python train.py --num_hidden_layers=13 --hidden_size=320 --num_attention_heads=5 --num_key_value_heads=5 --head_dim=64 --intermediate_size=1920 --vocab_size=16384 --hidden_act="tanh_gelu" --norm="layernorm" --norm_place="pre" --norm_eps=1e-05 --positions="learned" --qk_norm=false --attn_scale=0.125 --bias="all" --tie_word_embeddings=true --parallel_block=false --init="normal" --init_std_qkv=0.025 --init_std_o=0.00491 --init_std_up=0.025 --init_std_down=0.00491 --optimizer="muon_variant" --learning_rate=0.012 --lr_mult_o=3.0 --lr_mult_down=3.0 --beta1=0.93 --lr_head=0.0075 --warmup_steps=200 --schedule="wsd" --decay_fraction=0.354 --decay_shape="linear" --final_lr_fraction=0.02 --batch_tokens=131072 --max_seq_len=512 --doc_mask=true --train_tokens=470300000 --max_steps=3589 --dataset="wikipedia_en"
MLP neurons of a small language model. Each row is named by its layer, matrix (up: input weights; down: output weights) and neuron, and shows model dimensions 0-159. Each number is 500 + 40 x the weight over its row's rms, rounded and kept within 0 to 999. Numbers have three digits each.
A block is one neuron, or neurons of one layer that tend to fire together. After each block is what it responds to, as a language model described it from the Wikipedia text at the highest values.

L6.up375:490490426499508514491481476496463527440507529499534512491529474542501520454485521477505464476548530473519509485535433516504502526503534450489474454452459482534540482544516519512569498476517489477486491472572472461534402444538509521454480554468515458548450494504434529478456469500497490522478529562516532522495449557483522424490454503476585504510485474452544508528507486520550562513482561518502483491487519535610453568459467525566570501541463513483392463523519568519525473483496522
L6.down375:490565481541407480457468511490475525481487543462522451492429471585527474503456446501509458536527487461480458484457452491515513490549461485519513540597510449493491526480440442411519589518473561515558481509453518474504510434515538519465506464509436425544462506484521547568527471610495573501493533490465498591506551494471462504516492488534503543507463481526500547540518578518517449465393516503494440482461477470494525543521514439506556502542439495566479461494433551554423511427535515
L6.up591:476492537473553481559562464573533555419499451459532484470514548473460475494578552448612543470466443525575477480503518451486490522515511454514509535472481490491501527565490478465581459498489519503529494494465540512487455471520492552497505407550511458517466509544507544551455558460554463480489471489514493440514502492496473454565408535504552527502492436452509539611479516538520498475441439464503509560397529470533548527375540440568514513554557539427520510487544470526476534541503512
L6.down591:489450476462441455521497499564512445486457507393492538544421468528532516524485541567582379560435503493529417521428461546462554532476403466496480521527496510518528521546476462524442532556415477535469507480480536481482520449507558540496497480533489537458527530521553588421435447490508529492473466532471527525434551525520543488454515512500475542477509496532514554519538427573548519435450495598426517518470418492468454481495576474528471486506501487534522437431436523445504517451454452
L6.up1454:528465552437424481502573465518497436517430500466514544438565522563483524494468512473570511445479510528461462423499486511484456530454571472545479563437525482519498551489537528445528434467516491450549521457580513529551463504557464580547531508545497553523514469489495497551548565444528517574507554481421502493445535479547533445516461522473556433507473459492509505514424554536517448479448514462510463519433442504477478461471545506448476489445468510451469527546521426564529560497522524
L6.down1454:456536481465532473467479550463461498486467544424495475533490480548474455508397493466464517471618488544523442483497482424486451529410481473556486599477511451519514466532431488544536518548516490535495558490449528514467519462514525493559581600528472505505526509535491499509520520510609459503481473550492442477535497518494470523538474467504494535498500449540462535526456469500505451543472513506510583504480555445456440524506508473504586419404444504471455440498469507459550528485465522
L6.up1458:546540505486484410486586425447446503536498422422454521503564496490510411413460474487544536507479489576478504496495431513492457478508514448512527460452435444490509529579472539481507453502525510398508473505478543468488462496526477525504518522530504506490559491452490541415424521529542502505496522507539488387471486521559593487542451488454491484532580496448465473522509472512479504563516476514491513535492541546519475514489561448489542493527483576456377504544547529520475497508507513
L6.down1458:490495483528480513487531508514509486490504522499497483540446480537533504403494465500464498559479456443479507464469588506543461490403514487504514479452503542497508508502499449520549533527423500560474525504480489578504464452542482465474567469464546501537539517500508497520483483487457470501502473529449522557549437513486472487493474529495539610517432425522503558550504474489479478540499520489442448575413458507506536460479529524592492426498493487423515494552463504485423479429581548
The token right after a leading digit inside a number: decimal points, thousands commas, colons, or month names in dates (3.5, 2,000, 28 June).

L10.up367:458521425477545495504586487525501395499468520519450551524495551566506530449472533455503535475483483482418531493497499563443459505540433418489500525502449597500428481471602498535435546532557453534475496505550462477508509467506519526556494466492503474484531490571476456438501491535453486518497531499426439507444423527518477546501520513525462546504460489496554483410530473594452463429572523522511473481513476538548504558510594511536446500486548416516412484480557489452536477498480551
L10.down367:500565476451485502509565487510482487478513510504562509449601496514566479491507467525473422522461482457489508587540537477547511528518511500514574420483504489495544462518485459485494515501481522526493489498567491539542453532460434450527554517457539467570418481455476543556573509443473508486545475460545529432486477507510442486453511493539442529454476539558464510461506453482470467521424486476482530524541508426442540535494518544491498514511596509522553491532436499483519522552576488
L10.up404:471548476397520570476476501502502538518479485474529498496472543525538560473455509480534495526493476433452477489531526510579499557483448511436472552519495556489434443543497488460501562475560444494460529510515486510472546502488478514561482485492557458559528546440440501493499473413467540447497502489373459506553474562371412607507442446502499554522536557493529486490568526480451510500484548528572523522484506488443425479413455468443533536533536492486491498472516546495442496491500444
L10.down404:487486589538516543467473507468433469514475542527510436513475509482497512486499415493441494524497574492512533484517553583483497560524590509526478479476480525536548448493567518515503579454514537468467544512530487508514494557525470526498489427471552538523448465529492558492537497468542445514448453489500502510546515535449498573498487522519530479468476444544532560516475464511495550487484468436475454478396492564420541491465422571508475538528497531432545490473491499507437510538476455
L10.up1081:524508491503531532527454492530515521522499487483578484473512449513527552490468460566566482451459508482482546560509523524535498537487475471472557485490510478556574491550520421473496518498559465458520511470536474545498440564489466562496483547519510503459588439456455599475469517433434453561519526514449551500522467467548447512514474512579469518470470475528459576449503451561524534433546507508528500392498574514483517517541536549518510478513471434438451510527592561463483491496497464
L10.down1081:517492548528570476531413509554574575505483459579534447498467510525472465500523536485509440444502474569486515565515523550451540487538419525543482465570492540463497452555533447460523549475488565462499479421466412554442574564443444493533552497474453457503484482545500504502466508470435493495483504514538452478448463542464449462556500555495439583435490497484500476471519487512518575454515518496507586465491479474579444465528473545485497523462561473503595514428501532453514495484464524
L10.up1131:433534565499543517499496522576468515494554554493521455495541536509544466577546521485559561546415483418518502512538473499573483496499467479458553512489469447467484543497483454534419547517482508426496603485499484450473464528451494492479519488452460415499480424502501530439442488461443508461544529548466506437481492504486512537456539527556475580483477509480476517498516506518471490474495494577540504532473520513506559485558475550481485460483548488462523505508551528482486438487546494
L10.down1131:427466485485395548523517484513487541472432535586515528472488444548647474505475494509446469449437492487454485526479445412507507465503519471496502434456527547522479514521485489594510554514509462526509502469500498437520538456488469511545497495578461431486534463419418522470499452501515523511488514455492473517478517558491468579429442572548493568567488489501431490475479526524474553495552564513537565556509437403540430518492525552455495521562454518514443545522498532542428465517576491
Separators right before an upcoming number in tables and stats, such as table pipes, score dashes (103–105), and ", there were".

L4.up975:477532343499507546555461545490482445420602527509461423508452503448504496487510508588455471476480447476515401459472500489513621539560553576512534530508518489515466519503486470500447482502442576480432445451532556528455505502528453498535534512544536507528522476508513508492487523512518638495490545560576572489541523461577532423512548456521511586443569525534505470490477494449537522497501509512509507501480515524490468502479489542594511527465535556469492521485487459518558482540507551
L4.down975:495527647536491514517539564512520459525547512545493471492502497520491467501430508530526479493569554450469482495459451507494512442562468508455505542423478550494527443536509473513400528503495554516473513584461478565435470563572456515430486537503509548555500459590519482443505521526443456498580510457483470505507581555542516513527486473541497573545489480484477522572535493525562447511479481559526443511474420561508513524546510474461486416437502520503513522593561555404515526499508473
Copulas and linking verbs after a subject (was, is, became, he was), plus adverbs just after them (quickly, both); also stray name pieces and decimal digits in tables.

L6.up182:485505504410499453486539506475510546480476455495487505515554570527499416482510468436494477491521522469437518530498489477586501429448449494469526543530563518497497545407496600530475452559482482480406451507529454566506496580474488454492503485448505427508491543460549488433526503506525507525450504497477545586492515515516516576568523492515529548451524609572465529532511455558512535520485505519452503565456524489491449608508469538478518420473437534477540469547501464551494498540401455
L6.down182:487499549465517453515453460562477530501507515460433501447513525482465466487531525492537520545489444522593519486487564570521475538493558454459462584553454494488517485477508416474513478492505506452574456535500516460540539468477482470572511487441525486486511486592431491585467564497534518472525566510529507435494519520552480505440487536463475560525490545470536449533479562574479510540503502546494534558497553494492503483540528472524474501471443525530485462488514501553476422442578504
L6.up517:523544498478556479568538434429493476487493544480514472578508538458475516487392571502491440441561461494516480469524428544628546525479470480504508521473520540555440529498528431456522466534523479483534461490534487515504467518554478512491516531480518503481470568477552466460524438456487511553513477574465517439480552558439442409503524432461417552497456564572545468472562415551575458480432485449472532480507487520470479509475548526505488523547453484504523457549524484476472426404509468
L6.down517:464537513528485566510446443546496506470446476449442520547481577609546486525423566564489512471515488516437485544546417453552434503542513542509516520493441536487456505452538538502522540476530525514530510549456479471459495508515484482512539497464477421420502512503541439508522477516446498515489475551494474455487533442440546532488481458497529522486427484555494483492449470527553532549513546416542486533516482441522532461544503517569562474539519548413434446517509451447502550521564525
L6.up1125:454529528431465459501474457476535527526502561470515491535539503434481475521523540456491506538459570503531514438444494519521487506565497498430502538491468440518437550467505446494449521499507490552459479510460435476490483456443495473517518509561546483453584543422474559525528468450415516454498581507540537510517560531490500519497574449496464428525458479566550466440529496487590488519446477491479491573495573412543484491522500452576564525447464501523531524479571502530554525559425501
L6.down1125:422485519441467522488448451514590495523461480517556568490492505505583428501432483486489423498434434549514496528403512585493496526522513561574503602538473455494505500524443480441487475518498504483513567584535472464519497473457484476558537546494546449566559509505530532500460463530437512518521523509548541517486367472473445554478539490504493520534510449463508483501511520477475525526535454506485479491416476533497486520570496505560554591484415571563510508487476406422524512512523415
L6.up1737:543517437454490474471514505485520477504504557543513530390511605549404429499551475454482524500532536530500523423508527510512437495496486583511493518479502497475504589486512410498476560527505574533453574500513541567499485577470529446516486460554451569490587486430450403444551494480500482505508479514459528475531537523576502442526544520579437459506502508615541511516528448540498485481495436481526509529547514474449491554509518508498534464499469494560464533497532495540526500570508458
L6.down1737:444509496443552523431450472451447435448483524541550521519549541422444506576519482517474531457551448531517464470484461453515544497454506548473487512570478547413497462492525561470477528515477466480480493509500458549516524483513506480517525429441514508485434438523471495515456447440530504482481567530513538510548547486475538572493466524486494539510523527559546521550483469564553435506552558511465554522466566451474502496463437560444585459446477517514488539527552486531521389559496480
Mainly the slot just before a figure in census statistics or data tables (", and", "was", "|"), plus first pieces of predictable words like bi(ographer), boy(friend).

L6.up379:491529520513464450492544572543493460535558416508494488516573500515446476464450509497480514503473461409421524510501472493529447521510531473467467509601497404457535518449409405458547519544597522467519482502482483516562527443573497471492458492506556456470495548481448516436455481463519536513545498480598468507462512400486484468488564520536495502502469481477429488512486493500462424512509547548546550422530474533595467500475528473519478465523502438532551520478508486531487539510509425
L6.down379:475500556563547587431440539465511441439490502549486548501510568523507552500526490464533495551510521457494504493461552480527535581510530441467457476408477492519518495510546521473474458447365458521482470564425561474472521414503564570535480454493463520529489484508480508519434514552471529416572543512374494508553580485495469461540479532487505538518502472507509485496562464512541544481535472590490534458569498541514528493580528514509488484557498533489522492533471520439428450574484485
L6.up1096:470527475537495534476468599501503482445510494506506449516501539589502564543437509500517532536418488471492551509492506507457476474517491541504565458493479514455484503476496451505500510490448536478487521427508568499431493472532484553463501570485483487507525478483591481531497499489552466480539464531522563459498509495461471503481551420498573574495548580477424514502555480529543489498527535516492498464481509496621472460480468435449491480480480518555506481512433445485534552529517519
L6.down1096:430519562497569495543518538519385559491536466505513534575476477546457567547504499502550515564538483426489593464449534515489566506546459491449478501485479477456577395508502478499536478502521520413521471566490499528471444443485508493517519536532480482500506496537496491451458456517458493453545534526482513434524560552490505559544570505478530580437538493489505506468534511503574524478448532496490515484462487516582414493538552514459463531567490500495475432543552460407505534463626544
L6.up1278:482475527447519587430518557519503442517407432557428449517541504520529507480467472514513565526498490399501495439565452524531436503486534488474540498465545455474528476501521472467529505463426476500452515528475533591507530412448546463467562508491514554454494526547480566496499443531536530564559497466535506493424477445535463481583547477520511512465541455490545529526566520462521442502460499537497466499528509407482553542518479426486594434528541496533474468550543472465525470565524488
L6.down1278:500536436440454498532501506519515515522486478508569496551484532433486475482501583531472511517542451553507623499510433456502540446492436532518490528505504557483514453492544487513509424554599581543500498488434522472543514569526434506431494508480474485494500503520481462480466526563402484529471478482477464531605471555526481529496491516470490555524539443569517496517436552472485603482419551412539533514452509466557499460497481533448482523446418425531477487519521508495506523464441511
L6.up1570:464465508519497515514611515504526468485443504483449423451514465446502521437467485519503483584515522473511533519471507489429502550540494573503473423514526495478490481511492521502519474544505515475405514492489488527429407491525539441519522479450495543481504485517561436531488497484545504465585534493438587442560479508457497478566465463567459523468500559481501530513507510576533430480552464514498478534508464482520509497427523438533575467546463497497557525586476545555546452487450432
L6.down1570:427489455599563473521518565497418476439520454543472440526549454510453567508427467536511433473459495532564493546477522509481486484515491449452410496508443527437458486512551467436508459538498535520515440469449550520446507447469536481523425563479480495575460509537578552514450543513536561467565583486460498476634523545508475548483468538558449598464528506534471546496419474521465483533524542484506467477484507514501475447483482485500527464508514529483492537555423509525424443492590481
Fires in biographical text at the point before a person's role is named: the blank line ending an infobox before a new entry, and "was the first", "became the", ", an".

L10.up1020:561466483456451470565483558475517499479504442538422536511513579478502494539543522528558478489511539474468447532550505463540506545495461562496544409503537553561504543529479490485495528538461446501524513511504487447469573484477555490469536482498478544539478576495513465488494460453431519482570495565550513489480459503522449516528548510506425549489517558537493571500575484558501482463543539538455498452456411483545472475532522528505523458461463482542502598518472533546504503549530534
L10.down1020:488442501494502508493514504466511501498477462482514578576498462512527542529420486488467580515539469561471539395466460504510487465511564555491533525525420531497507492523494472474506505500622496530518466466504495491520424520425544485544444473522477504491504544482513497513539460551566434506469517425448557487479515523490549537442566532517543500498516503484445500543441478453535470491518497517539501503473537517494489560489507464557458472606505579514460498511520613565506423453464485
L10.up1715:495542545538581465411472547564582508481496548497458518475488544477495523491505516494539521539482559447501508485476515494572492499478507427469555507426429556485516502524498523478475476460510517429437461522478494428448539437517434539503525440485584524465430576487490475539442492517539531510573579524517476458516488445471429516532506475474544477438495502524489545563504473501528455484440509484540475433473495523504532482515563529524538427544561506526478570499474506484478577499482553
L10.down1715:487495529548488459475524468526485534539466506485485527499511550531438473526496529432521492512525470514505560539508560546555513538487476483445504476474476471504511482538517495526503517546459545485552470444471483483523494518457487443534506537443555477477420487468536580447502485507498531492508426476510528542473500517525511511433527524519549477515585528490498472527508526522553524501499495487461441496476449458503459512431468465486504515552513359529496397547473525475489525463584536
L10.up1795:563529474538506569517488530563532455461487539492467383523531588482527546511545489548513474529435466486527552475458433522498476511444490497547521494503478439564542486498494490485512524447509451565494515472557496484470505560507517483452485539462494522468504485533488521468495475512468513414533513510538569488522457462424453538521479479498483514465566485447463544507551458467508397468485543481555533474461498497538507577514498410470448548464528478477461455474453484423578463477561581
L10.down1795:473517461478493516537471524468493466478547515479490556571448569488443418544489525438511583505578538414500548458457484515508525464499516504523520472514478546566500500500469571540497446542505469496504455475547484447485495541478486510436465479522614516546470487529487495471512464518437478503494488487501446445552484512515536532551492604541499516486507469558527493512488455510521491498472552495468475468487469455507526478469510544441472581524552542378471457518554495520489547546528488
L10.up1887:521557514541461522519510434545523553525501571529493552464572549535490537526542425533539495433523427474441375472540439491513460532459460488505530493528484515518495466464535523472514536421499569513485548485503517459503538501514409518472526511463467470527533537548521522558516525564527486572563608536498484526537479520465505466438440496549416467428469489528505447491503573416502417436518455534558465450551540507491486544583524466529562493475473525522506452442436487450465557549506559
L10.down1887:453462455491523448528484493518498533518505510453447504471493532518489535503503453514451539510516584446539596577534470455520446509497433439453516524512425479526475418561524515450506482552469461506555479524430588503521531539580521500561447458455516576486494492514523441547457542462478506519466476508537532466537472478509492482516454555453536464535528505506527475545469405485461441524518450549532525517480509555518548542431519530457488510508530465507450512488521470529574531569520507
Copular or passive verb forms right after a person or team subject in biographies, e.g. he was, became a, were, to be.

L10.up299:514554554523487540476450527543536502536474505495520552508443503472524514445503458565452426485493485529567447431424511513477490461495548512537532513509461441522448444523527495504566529515484446486466461543473570431530515508490438504433538529475536522437523551485431472512513485523484510571484516516479551443598482463498470449479535488464538482479463456504455528494495509432522502491535467497510562560493449534492506478467523488499545478525475482512534516514532518483515442492512458
L10.down299:467624482432523460404598500580547515464541527562452520439457518494477517454533470490509517497527468510472557508558515477526494566478583414520521469480491463508534503491519544528538495522535505442485528552584465552469470548521564503556557543484533446515438576501488513496526526421457517546499475449497436403606446438518496508494489518557451483473507508489549474443494529462467511498535528551461470520484500449460460490562524502531488494478490479451481482467523500564504460533482584
L10.up1239:490565482517511512522476519461486543461478480479442496413515474505524510416466508465497378540524484531428491528522557490469562477531508539500509356435495463449490413501482481482503476548558414583446503558514620523499503506519468506531555555562432598506548497481477533458469431522468501542478448558490562525468448457507549469529449519513518539539530505499500532555521530537558477459467453515557531545491438487462470491537540496448512486452501496528480506561480459534491431514494495
L10.down1239:489524501517547477444492516518518533539424556460507503479620452516484500485487525534552487559506542548494468473538469518471584459551533570514503318435502450547530454494487475494487486517515444582469469448519612585522481559465523490529430538477519542512544508507461455540503430488486542572468507545464493544452423446469507419563480484495529503515407522479477481505420573469530472503461555554557502508470497493470510453491475546504534481574495464486551503505498481479480479520529496
L10.up1625:467526495549488513503411521492487470444524480542445528497457500534528538451483451466460463482492482443467568476487496431457520451518455432539418436499582479484544428527545465582491548453522443565543496426488508633541569506483543418500484588540460518432431551496545466466523460501495438477425555475494585571503502528550490436454512500479491560515488530473502492515488511487459536468570500515477514480468501480453431514484591530471570474453464499484479545509516523464561517521462435
L10.down1625:535517534450457495446473487464495583515523458501524468455504497530524584475480515525488490530551554512516458515493512571459478475439539519511485313458555503469549543478462477444506537534542511428512430561489462545561510451500503484486479528601462494510481513422505546579518450457483473536539482621525575453458455525519463470516443414555491509480458472480520545538517485436564498508472519488576474508483547516495559520501488530522500487561525542505577495483468501545493538517493472
L10.up1677:497499475529503553561486465525519476517463520413438545503440471507526477433473442504520468531521458532445556513504548504511446491452445479491494471448564429579453474566573458543543545467522474550482448555475530502447481445479469449538481573537547484490494508552542586518483461462452458491531532525514578501525446453544372491523521549434540504527561562469452513534443496527502478484547566511495521505556463591448460437495547535462527480443484486442518538557482462505537502507528521
L10.down1677:547482487514510540552429501499539460483536516390495430451514462463427497547466464476444479525570485443464549539507502517456576484488565466516522399436512446582460501444528492446469502492533407501439454515539562583466510514550479576481465522553526491501511525525510548481506488426535482506489498528538487539504483467567552415522543457472451458569508564513500487532490537494492513516511462476490496522478517524450532415550517531526493539496485558538438460501413495552494523485508459
Fires inside long numbers, mostly on the thousands-separator comma in vote, attendance and population tables (49,200), and on leading year digits (1893).

L4.up1479:522523540533447441483529512468519465540386504462499511510531423474489485503490411584601484451499525575476519458517540536485460500459482470501531481456626492505462518447538503451518510549505534573476523547532438508445502523494492507511413495489545560537537491500467547559478493483441488495523458561530493462491453565526527501444478447472495521527549480547443522464455435465560515419529483510577536559491501472516494515443555497534530529470470506445479544543484477482498476491456471
L4.down1479:486525607507484461492516525508461445521499519453516575547488480464517469502489491482498496500498477437413491523471559488433432519477459402512526486555476472433455544486517512505518547533563515546481507556494548534540576468519530547515504494523534452535515477426525496433493438465466536421520506498454510464522480483506392533480458532553517524473429539440505484471499420526489540449440526417534514476500527495436511513483516505605574565530509500518525527541450476473525449506440494
Dashes, hyphens, commas or "to" between two numbers, such as score separators (2 - 0, 8–4 records) and thousands commas in statistics.

L6.up234:514538510463471539539503511508592502496570493493471503466498509464491512497613487470529516485412464547530517463463525501471511469530468485550489488497520468528500439503547508546499508538552458495501461419517546555459429485533452442508573541494449498467405457522486508422578471489498474482460464553501570490496503418506498480524531511499451538479467529452474475379472553556491516517476573507535483547496473451519501531430515398490507492474474485546484522554518525496520485507419547
L6.down234:464471430517542541546533456562479533497486566542489494524504441475583415455483473547551496525462557468497429532470479490502482518460533489500481536495493534492539453463407487475532553472449434460414545509476464502463489444509555551527498472543452482505494590435511565545472437482560556563499491536476548503457533543484508496447519527508562501508483534600534559502479462510466459506509445461494492436446466496484474470542530539533441514579535476525556509487443528442524454563558439
L6.up438:520486494468558554468548505542494505554465407452495505506532477493453445497464508499582522458475499494523543509487436548507554406540501511461491566485568514519535496449484586531497494494487479472532502456476458461462511575494477412479471456577503513477559474507548557526490498477492522505479476522467534475529533433517556461420460445504467535528536541515477526545520467499467506515460544454454451502513476452502525568437507437567549519632524506494531524533518582450546497589511498
L6.down438:520491459477534512503463480458482502408508515469476519429524595536549546480565501398530552475455556524492576547492546471467472497533557547522490539495392490549472495443482502479426521459536509475426414498502516500478478435485428539464530499482516518561507481486542537443454479513536487543439478505456497564508484481522502489469494448487425514502474481465486483518536450526469517500508532597562507566498498544542454513488485468587516504438511532552480490472548479523520384507535563
L6.up1007:503464450450525509481448525520500457557512567505519493521531558514492517434538499464513554527510457548480506438509506578536493520409437489486528504479614483553506558523531511442496492562496510452478407490552534427502568528436481447520551443516470478515491471480525519464455488505509500474493495511498442507458536475557503433528448507518473466529567570529572534496491493586590444478477502456514535590525511536513420546403451550547569436533584459456503513512523464558489462423480469
L6.down1007:492498469539495536503448520486561516492531424519488512526475524538521490504494440567485525491459536547477530490517513530517514477530511501508501552535495504481470470515445500467524442484517549471503476441493488466420493443469549483561465529459504499565490489436537557538440518588486569499535514505410523517543401483491565569514478457504503525476466506490531509471429545587552433497579505571511480506488457434468495542495460470518480542491525566560491497525455542444464531491505460
L6.up1075:466557528494490518502540507551432503501490490468494476510466546408498489485523521516477478440570515471541537542506501537569472584569540432524465540487468507460507522590521559534463485492454492419501502435533467453586442468487510456428460574435444479440557511468535520494481548508541478429527468496534557523435487540539561505469545384516509487471526458577446485579481535499546533606494509467500471548495442528528514478415529411458560485549377442585527516490460453453533500485405481
L6.down1075:469486538507458566513444580474505428524518536477505493492484511462506513537549488504439525547438423495475468433500553517542546535463523538578518498488499484398522481534470471483541518531490456492505497560494495508502478507544452461477511455509496490594460527497453433569484521506444442565566486545498536451429427530569478509520533516492478519534482425515498501510572562547534431437481487446545475438476528422532477524478604503543397494514521499501511513570544561565435486514554469
The decimal point and digits inside numbers in census racial percentages and climate tables, e.g. 76.96% White, 71.1; also scattered mid-word fragments.

L4.up1196:556442461483559510541462397543469460459473556522536509513556573478494481473543430450518575487479510518499433527508439561463484499455520484535533505464535569536511550446492422519489449529528523488472508487483528497421524458491467518510504531471533520542453520494475488516476533530478451492529504495508506496549432513477542397523472444499509470556503588470547515526468502597521505444422476466510457554495530441481552512442549480502507510527499582587442519587503452530540585594516390
L4.down1196:471527530451564537482530480535502464514523483476520484483488558509505439513551515464534493550561587552483459503491494468500530496497467534545418567508443488506527442480438514583479561515447480433462490511496606404476544461525572537474543438519496507475495538481537489492501568478500523454474497461557538512496488482476429536498489468557514514481558489541575550500476534519508481465482505530499519528479486539501485517461537494554466537490499455615491421531491512489514569483448526
Tokens right after a number or quantity word, in census percentages, stat tables and counts: "from other races", "3.17% from two or more races", "(93.7)".

L10.up33:525515483517573393535463406501506455500543459575528550468512575558485490450551479448542560444530551484567522449426434516475502479533553538498500462467427543531545433464427570484510483459517460506483497496497548458538523468539476528577576492490530467581486476463500504530446489492552487466442515510491519541561464506479460535462468465504471505491473533501489511432534503533487544473460454430470454503524449453525505492468456468542554488544580481555499462549473475460471547502469560
L10.down33:508527468553506438528470451482525403524519472551478559401547563502507496509615523481495517466496498473552493503548429532510456561540504545531515432452465523461535510463410544519480498476487479469524511542562462430523458460470542480533558462464505481501528458501489486522417522553512473527538527518514510527532453554495504516511440521499511496501501566484516504495452565504439499517502473477519488486519473458531560474414526444520513491507466497550510474505530474499445558574492645
L10.up83:485510485540573490562460511430473555466493476575473481397524472558446487482533478536504517509478495471441496525513504571467425505483505449471508513479456532528487488488562505503428530442581525538494529500506526455474506464443497467548540467548505417505531444515552530510575486588512507531582531468445519542548451537496464562462491513541513508471438541524534508422557434607489452524484517503497513412529453456582508515498485462534494531494482515523400520576495468567413600490441422
L10.down83:510524527492531440506494495539566544511545442523515541443486548510488500477540473553507500507513531503513461534462385508526500554569562479550556557534509527489465500468528498478484513540577524493434487547507426504488532535488489469536565512519455477494477547499544488492457516462424415428506504495542537553524428498377464573485474510554508570461472525468484497495528463499458479530559520460536493440515513422497521455509478480461569524566513515513456483538560487556532437535474529
L10.up711:445499541542493501492538540517486512513497469425569469510510586607510501571559518487525480483470551463491538535504478484505484513540512487511568461491534414553435543521568481476507478513483555492522444387531531540526517556517506486499526531444468494496516498435499516511545510530502531533550528521471474505519467508505469525505538447445507533492515505473459442467494463503431454467544517529508562426506487456472570515414551514488580519561515508488493505576520528477464460473536498
L10.down711:493489502497499508540485470432450433474428534553520509475429513480541442471468497506529488590492535451473492551486590454601510521465458521555445563432622592499522456473533509472517477444469522489504476565476516496513509583560463465526412530503536499464498472462555563447521523497482393506456508457541487512492443492512496507476535529467484537499519547479532551467491556482480505507538541459582526573477487458444540496500478537518472486526505466464487458510414481455581506471526509
L10.up1054:480528421517560558493487469453491500512503454494464452543489442579474563475591541517510495470509534547499565482527468490539440466548505498467464520531497485430518453446569529471472461515490544535470522508482439479537441463471532466544561469499499525554481495511463490497486488480489516551490457494457523476521501531513491482480444506491531531474524550493556512518544438503567496506532527501589465484500342529494521452471504482469558508423539509514404521513520484438557504506511520
L10.down1054:463519517510450484519514552511551484496509513505503481526470556454449441531565524492470562534506550488500413511555549534488522520393543518462419444441495523496477530531512492500493504470515468480501471535530444423422532495559489458473465530497524525506471493551476448548535529549482434481549498497522419400456564495465578448457481506560527467537425486488432487438499483455418517437546548587505545502497514539613549530535460539553527515506559470480535564498460534525477538484504529
Decimal points and colons inside numbers, mainly percentages, vote shares and race times in tables, e.g. 81.99, 3:57.02, 3:31.

L4.up167:423484490468552526515521537562451464527533502510521568505575504426547519431558464480506501465486507518485469520497446434548565514499481548470463554524528524539484480494555567439465534528484465491448485483504504468554521532488550412519518545512552517452531567503507498429493483540531393512519463564438477449503534530509509490487503445578465494513511499531567464524524493487479541549545438542512508530489462508531439484494465464524589473530568478533530530494478468511508535536405475
L4.down167:496446512494457495446503490553499454542468545491460606442535557453517455476461525501510508556449484543490603522521468531502545549551500506465480575528559505468516460496450443529509474425446493551511455498469518480547489525406525547510465454522601540584477459561561462564476525516463428472544465445507512489485495442508476472496575490465501501452485489496522557487516469478418505477427441481515535453408578434510499522504513515502452486487449453538524566409463448517508575521521504
Separator before the final item of a list, mostly ", and" or ", while" in census percentage breakdowns, plus table-cell and semicolon boundaries.